Part of a small language model's weights.
Size: 19 layers, width 832, 13 heads of 64 (1 for keys and values).
Architecture: LayerNorm before each block, normalized queries and keys.
Training: a variant of Adam for these matrices, 933M tokens, 7117 steps.
MLP neurons of a small language model. Each row is named by its layer, matrix (up: input weights) and neuron, and shows model dimensions 96-223. Each number is 128 + 32 x the weight over its row's rms, rounded and kept within 0 to 255. Numbers have three digits each.
Before each neuron's rows, "fires in" lists the words (lower case) most often at its 100 highest values on Wikipedia text that the model never trained on.

fires in: "the", "first"
L12.up2478:095211142134151150162183132145130086163173142116170149151113149069111117107097139147110120138081116147127135202198164186157083150138118158171113114176113073105166127148075113135112157118122105140131083137118160090116107129127144108128131094167128126148087176115155158142133110123087102132127155153137127097130191162077125163135079153060104153063128213210146149110132101106093115114114

fires in: "the", "film", "this"
L12.up89:085174104129103087151134180125140113133150131159163194143124117144099118114169132118188114151108120143148156198136142172160135133122105104052194143107101191088106119077143211155163166098140148186117188139129138110080114129127122091081127120140072148102159117159070247136059170122143144126106121184134116117147145194076086148191152142083153151111106144162146149146139108079111124081121

fires in: "the", "high"
L12.up682:130083105182127092054138119148191078123091090101116148138094134113162095167132072123152140119175131176132148135115153121085098130073083145139102102046104143124142104153089118176137161167077150163113171065143121134129088109135122149135156083138055134126094156122105117115137109061122167130159102107158169156114176121103112083109099112147113161090112114115168152100081137129108137064183

fires in: "an"
L12.up1977:107087104189131067106132137149092173114163096121129122113081141112125135059209104126116168094105102144096080113126111097170158110145160129104109150143152175112111233127107118146192137121107072102101158110090111170124113164080136034134165125191150087072153132108135200165182159084117138146162163135166129099155145158073097141186124162104140209121117130149135088157173122101175120163146

fires in: "the", "of", "by", "that", "to"
L12.up3104:133145134168133095102121188146125109125106175089124192083104129036049116088110120134136127177128137119103181095055111157142106159125064140136111108175098157101121129115096147112110125111117081140098085143114132078163115156151092106083145118101120090092114118125117137120136065081190109158125119165125130062175081172144105162154144155171111138131186183193083152131097174117063119108149

fires in: "the", "at", "in", "from"
L12.up678:149156134126129061132100133149142097174168124181148137080145132181104153091132157140116137132114116119107119128115125125159169092119100116117169065133082125077139224085083135122144104145094135163179120175142153112102073150150165168135153118131095140147150162087108112198114165141135164188059158129136128059104110091100102086117147144127142147154151157118090114107128176060073122154102

fires in: "the", "s"
L12.up881:082114136129174081078067133106171110124144114133091166089114117119079094086199121124107109175071098178102085107147150178133105095112132137133152126176116221102124132127181171165117152081081083145119171113144192166165131119147124117091096091154071058098048160115122137121114071089115159184161155147099145145126160131123092109136186165114134156132125161092129124072106138117119132113071

fires in: "as", "the"
L12.up2409:110116177158131108107099096112158149189128122082137129097147116077137133126141177053114131134076091134063116138166113137123148169163149134095181116175130174144099187140140180113162098124127149122085106143083115100169126153102122124102100092174117180111171135142088136152146117136152138094163147139149143095156050088109169180085140201173149141128135071127095168148141149153077137136107

fires in: "to", "the", "from", "their"
L12.up3070:136157127092110113147135118208139131122167124092154126053177177103133158084154042162102110154142137142147135129134131169149103098139105143112076158113176199082107147153127130093141090123075150124116127102095147104079131103133116127148108105139081098098184131166115144099097136122153026089133110201055107120131136142135184162155155130104094141162090122106128174139100159098163107133140

fires in: "not", "to", "t", "longer"
L12.up2064:091154160089107113076162168105100139111081132114114114137121170065094119168074148146079132155100135141148136173194150142168158185196156129121161118140135160138125139148094137077113136138113145131018149158068139115135108145069142128106154123101102146115155096175090148158175091120131116155098125194137128136155143155141119155082152100132099134156136131179137165202133124111151147054110

fires in: "these", "of", "its", "the", "after"
L12.up94:180147113164134138125142119128121114125139090133152142095138134161117088159109084120118175153072192120111163137109110138219120139126079133114102139104154135133093171136174115161177113079098146128125169146118189116164130131123109110123142109107164087068110174095130124164123070116156122179110104129175115111203169154141140144189142111122114180088128115121143173174172141075068110083118

fires in: "the", "in", "by", "for"
L12.up975:115140120094147100152159165153077185155161123139075142074114134077109098108144138120161099131083147140097125137099142132090153159119089106098074123180135121148143152107090142187177097129112127086126125092126059166111131133134109120182135109124123154089090145160121067112131143133147121145112092094123086152176184158152128078089115144087197161139229192166139147143130140145118144070117

fires in: "the", "from"
L12.up1406:134105189149111058134112174158131116063162150154134174093117157117148060148110132100092144143109156164155103160102181117185153113153095118113105167098106146136106113140124139090179085114039114096146152121085092139127120187147149034103129127112127135126109122158174109116105185116140098153087189140084067123122136104101160068119117144123123116114090093122132161182087147096122103125063

fires in: "the", "in", "s", "at"
L12.up1698:178174110137203078188099115177153124081113102115125139117160171105049119129115088105149159143141123136104108152131158172134044122114145132100098099193122174088134164155138192147130113127102089139121174140153061116097069157109133092135181143069157107152142166140101123111136090128151162159084098182162105103092148141143088097113122137140134126107189113126101148132086115105076113110150

fires in: "the", "other", "a", "his", "entire", "its"
L12.up901:127137182148143058128067164135150103138094148143168140146168168122100088108170116086103144200109130146082123124173101150114119174134159123117130141199176095159146161148140153180102138126129150169095160109109142118163150147116137105103149125183067164056155180154157153194147111105178075150130145209145091114138117095100118146135086157108109127080068113145132166149140115051126103112132

fires in: "s", "his", "their", "its", "concannon"
L12.up1485:147159137076135036149177112096130113177124106119106131114121165129083115150136135103157124132086121222131164142108150152108174127142183105160122132184121209083135167088122156137089119115078116088118123167142128120095096116089100102037177055143125133086087106102113157176088144173108126161155109185094138133169163105090163172139153100144131167107091091136135175151152137079124104136184

fires in: "one", "first", "second", "all", "each", "3rd"
L12.up2934:098108064116175110086165123161132142185131119117112124115152139166045133122155129131200093132125111190127096169129062097132100128140135065139183066226089181172114159206135118195138116140136103139101117111130203157129090096178122131114113149079135147100113103171084078127143088110071140204157133157095116151119135139058116126119082104096122157150191103149108136065151151145129135072144

fires in: "for", "of", "the", "at", "on", "by"
L12.up2350:175151134137113161125121086111099092192132119130121154147096163189139069065107098076106113146117093177124164160101160162126088154128159103127109133143098110109089127111094101148045201116100060130161135120127125125144123187136133101131153131153102154168135171127128100160121154094150106144141110122143142081178154097092117122121178174118116116134117148152148178174119151093101124123106

fires in: "the", "same", "other", "this", "that", "following"
L12.up2047:136168136071163137097124110137191151177136152147169189125144145185081113095187135176122104141105127127156082124168124103123108210111094182037105137109141194104081120119146144115188145075144151148152134121090145094039082130139120110067113130127118117140107108130181172127147141086181158125131053182102149096110112099127080137196104112131059106065120118150128197138104168123105145094105

fires in: "one", "he", "a", "by", "that"
L12.up1466:100128126073147077166116148191152096132125092121165131122153139118132161017134136157119060151088137133160133182079133161175150080135079135098131070130147150141084134140109147135112105024114102066137100061115143099116131118150102092119107048092180075104101202140118118109100134109111106109091117164127102117119141102151134176120141146134137165152184120072134119153104149123085185057130

fires in: "the", "of", "to", "from", "york"
L12.up2831:124158085152159109135172156149121066087096150087176162044155113120055122068199120142174135162111138075117112113153148157151184088077126108144130188129119154072063131079183166137136157103070143156152166084113141118121194161138139125104075128134159115166078127184113202159117104120117101088131102144120130141057141124123159113181178162148130171110102169064103175074145159132104098131131

fires in: "by", "the", "in", "on", "at"
L12.up2081:158124131156183163088124190180131060138156113146128157093140134167068104053122124165124067147089151169071104109105087131128113116085083108127091123153169140097159141084094138163080073085089091116159093113108120147175122117165063141091122106141145147032112128189174109119089140112152091170085095199095075108137155199176132140142168138142202168152180138093117118150117124091124131122098

fires in: "to", "be", "a"
L12.up235:152108115131147130220193160152107077144070124147132136117099153145058155049138162142075080117111161120160165140138107155146106157130172140110126132203130189115086161159111142099111153119156187154098156124158102122110141161146176111123090141106129121113159141112060126146170063115151103172127104178138126140082111089078096112139151172113086149194163140126133135164082123122072147093115

fires in: "i", "a", "every", "iftikhar", "any"
L12.up1650:148116067123162129083137145093147065121120163097170152111158101151116200152133136127111145111113115211106159136165071129175091101109096106137122133135170095106124146111138108080137156095107177121105149139199064109127132150165100136110116118155119096103138144087114154142159090102142092117006080127148115106162090067168131167103140195122217137166102098080207117167083128084084144098167

fires in: "the", "a", "it"
L12.up2281:132136137101145189115090133193122112194105095092154115120151163135096089104118102130112168110114112161138130157121126158152138116089134095182103092141149094093149154176134138175117064128129115150109118121075160116096065130134135099057138027134149110112147174172130189104136121117165130157144116201126155147142109164154116118130161106073076194105179128136075178163118120123167159092111

fires in: "the", "in", "a", "her", "his", "an"
L12.up2606:051149094098163091114139119107119120071136131174165116090121092138150078085128140057069099176073083127106151133156124086140102153069168127099151138141132138135134162118098145128162145140098104145181138083131096161195186131123099118117083095178087144110128128121148131130072142113169125144184169118169114091133163066096117074156169126090133155116173153112097157158098141110112123085110

fires in: "the", "of", "by", "three"
L12.up408:117131138106127097112136129173097129127135090148083143118133115162136121061191111165124173113098099127142145133096123119120103093091173030120098165112116182150098144137150126144120121129120125076124082137173154127101154136111041068107124078150126116114111131089088099134128155130116122146114104150105122103087154100097150120131112094108147148147089107141143137131167150086140156134072

fires in: "the", "bout", "first", "his"
L12.up374:119174167132154089148174120120082113158137114094077159136113127130154114096128160134162147137046169195099141179143135145119137152172096081097163126162061152132170129135141157155127118120101143092134147161109091085150054103115114144135112114124138128130149095139088157086140103151178153121080150122105126099142163148133127146156127156085107172128149092163155150118130100144090177102133

fires in: "the", "local"
L12.up2656:083143151111172073114114114129146168190135113170112141145161152143083097102153110096143122126092090148147079121102153099127140104102163113137085163156132155106140099108095168185096121101100132087151149112132165149146189103077142135123113139141077144056101150145182169097098071109106121162123128117108130154124160102126129109135163131092109136063115130136126129096128088110114150155111

fires in: "all", "more", "some", "both", "most", "many"
L12.up1919:107134161113115115123096156148115122114116192145150133151168141098147158154152088132117163127144165190167142159137151172104102147181128149102145103188154140128071130125224129119084157113090135115146085132126138088149109177081142090153056164079143124091101104085103145154097093120140102121105136174096074103127154127112160164179162188143137106048149133128154166144121149108167130114119

fires in: "the", "of", "four", "many", "these"
L12.up2368:140176111187132073124165120236146130202188085127138208083124163184092113131103123167162066158103155187111163153106169132109091122090137110124120123123114140107124114036178155119189164093111118168131123160168096083111113097181078083095104134102120129069115104161131100147159130119097085182036075128138106166162149165121118158146124158102165154086191096105118163160169088054114167136167

fires in: "to", "each", "still", "back", "out", "remained"
L12.up2027:143144131158101135033132191146110148115117106091137152113106079145090199102132094111166093175139157083099135167076089182190126103122153147148137087073109099125144114129100113105098099086117123115125093127167122111120060151169167117121120088157134135134109155100145099118142117079135063093034085205126090111097097121161103088142226122168140123112124078113138115118084189124115077093156

fires in: "from", "in", "the", "by"
L12.up789:119114176187123159106139161129102077127119124176120092083106111194197150114187119099147119165107084116167129149115178090172113194125107070124135165078106125074095125138109154154118117103106120189141164105112174151110114254194166132162156092119151103114124189136137137128194135055100063139119167132141104090108106115098153102144202130119121121134189140095119169135187133130092117118097

fires in: "the", "three", "two", "own"
L12.up157:112134138105128042095154138145081143134103129091131113147109131169146071125101114152134110175074140108151122133169141066147087147155085058127167144155128127146120101107129153098106090140131111155145120077100145124082125162074166046081114100162122161116120117153189118170082084148149091166091109187128110131102128160127104132165179109178147107128158104174210197181170186135136125126147

fires in: "to", "and", "help", "helped", "of"
L12.up2212:153150104088119088122119159178148116096142127110128109154180128114146142137124142110090127155021109132096157145089108160142154108167037104086141117116099179086071178107130164173109135135114107136160131095131118098107230125134116076115174138064155117156146168160135115192165142137134099120118111120138142091089120126126120118125165135134175165098155171130139166103144176133112155128082

fires in: "of", "in", "to"
L12.up3115:160120096083099069127094092137137124144124075179138118154104161137104081089145137133081135183122099129097154146079048139121093116124167112153153125130100172119120166074115138071079113144126118167131131164182119103158139128163146135099097149106052129091167147151096094229122160109153079154134122122140065117135120156116098085103172102183163117131116147099111088060120161060139104170164

fires in: "first", "each", "every", "one", "next", "a"
L12.up3079:058158093151160073154148127172080166116069097126170112110135114139080158117148159096157069125139128172170136232128124125121127139178140130110125072129104099108194149113134129191158150099136107142119151132151102119107097120177143048102108127159053089170122128085094139131091066111109173092160163111140147090125112116175109100149150160096199100079111123107194081184123155133118139080149

fires in: "the", "for", "by", "from", "other"
L12.up2462:168170096100090120109101090122133122108170101137121158120111122160141081135139130116131146125070077112163126129100081076067141183160094128136120172061189105092064113153151105119137122125127144137120114132044137129136152182098113091091120064141147161137144132098109121117108145072190064150102128146158125124109178108135124153186117101127146160147197121126138148173149087081117181063087

fires in: "the", "both", "more", "its"
L12.up485:186159119042108121055157173169120159169159076108084170098140177115181083138070132163137093170139143203107158126153131123114133162120119166119088111148166154095203165090090140125110133134123103111148132180091116127180107168133154137117150102153131134057105167108138200139174101098143144168167107210130101147164152105116137134063123124114100154063097118142181226186104126071152207066123

fires in: "at", "in"
L12.up2200:119109121085164089108137165136186131111137120081128133172136160114144150150132115127167128148105097162144124144136129142174107131081136125151113083120102116077119138193144105188111090153093112086117085145157107118123215151106144056126140044130126157152123116100166182176154152120127154124088154147082140152072162122118138120108166121137197107086112130152100120095180194092121098068114

fires in: "some", "many", "few", "more", "of", "several"
L12.up3268:170147126099157126125181170113169134173073113115146118163161135119079101088161059116132128158096128138156097132084164112102120184120118078104143129151154141132112135162187124126099159078105159142172123112120150167146133193063154102115029161120115152131061120129089168137114087030186098149133106161151111062121130113104071145177132138138133099095162133147142176149122157141089143124153

fires in: "the", "his", "their"
L12.up2575:136117143130156101157109110079132134142097118137133079126154139155072155165171139119190162155101087206106148141111158190114145124095120092130084116176110185124113160077130126168157141114117109176096168097108171061171093145120099069039140057183123132091102144071080097109100139120161175162179109169139139120118139118092133153170150139141151148134171153119153125159121117100172100090112

fires in: "a", "was", "he", "she", "this", "her"
L12.up133:127092134107168143122094167097142110100084096166164119154089143152121163099110107097063167086101131108115128113168103179141112120134139146120145117148122117168144154146160189115174161144143186139087148117084089120155105166123084114113131073168111091134134125142158122122130078138184132109140090179105137118141122148122086185174138189110137174189172160070144198114114114102119163111174

fires in: "the", "in", "via", "hun"
L12.up1144:158128113138149101043101183120101165127079145098119082139133154171120161152144048142151071128141137162114142146069070116088114098117126136134166120132148110132142119104165122159123103084083185133176162138097104138082107081138099110107096112095107144062094101141130155134101088095120109138122068148104132086087176099137190111136180153075107180136148165099149163108107117086148133130116

fires in: "a", "english", "as", "today", "french"
L12.up47:159111131125157133130129189140209072136083142182117111083150145143107120148102073080090145145138105104123113142172135148156116127100140084134089158111170096119119114189130142132101089080130171137103186112104143136109090182110115140128121124087091117094129148124134186145208114119120106166115108153153124172136113094170174126162085144103083099173159137166076187090126117128104176079098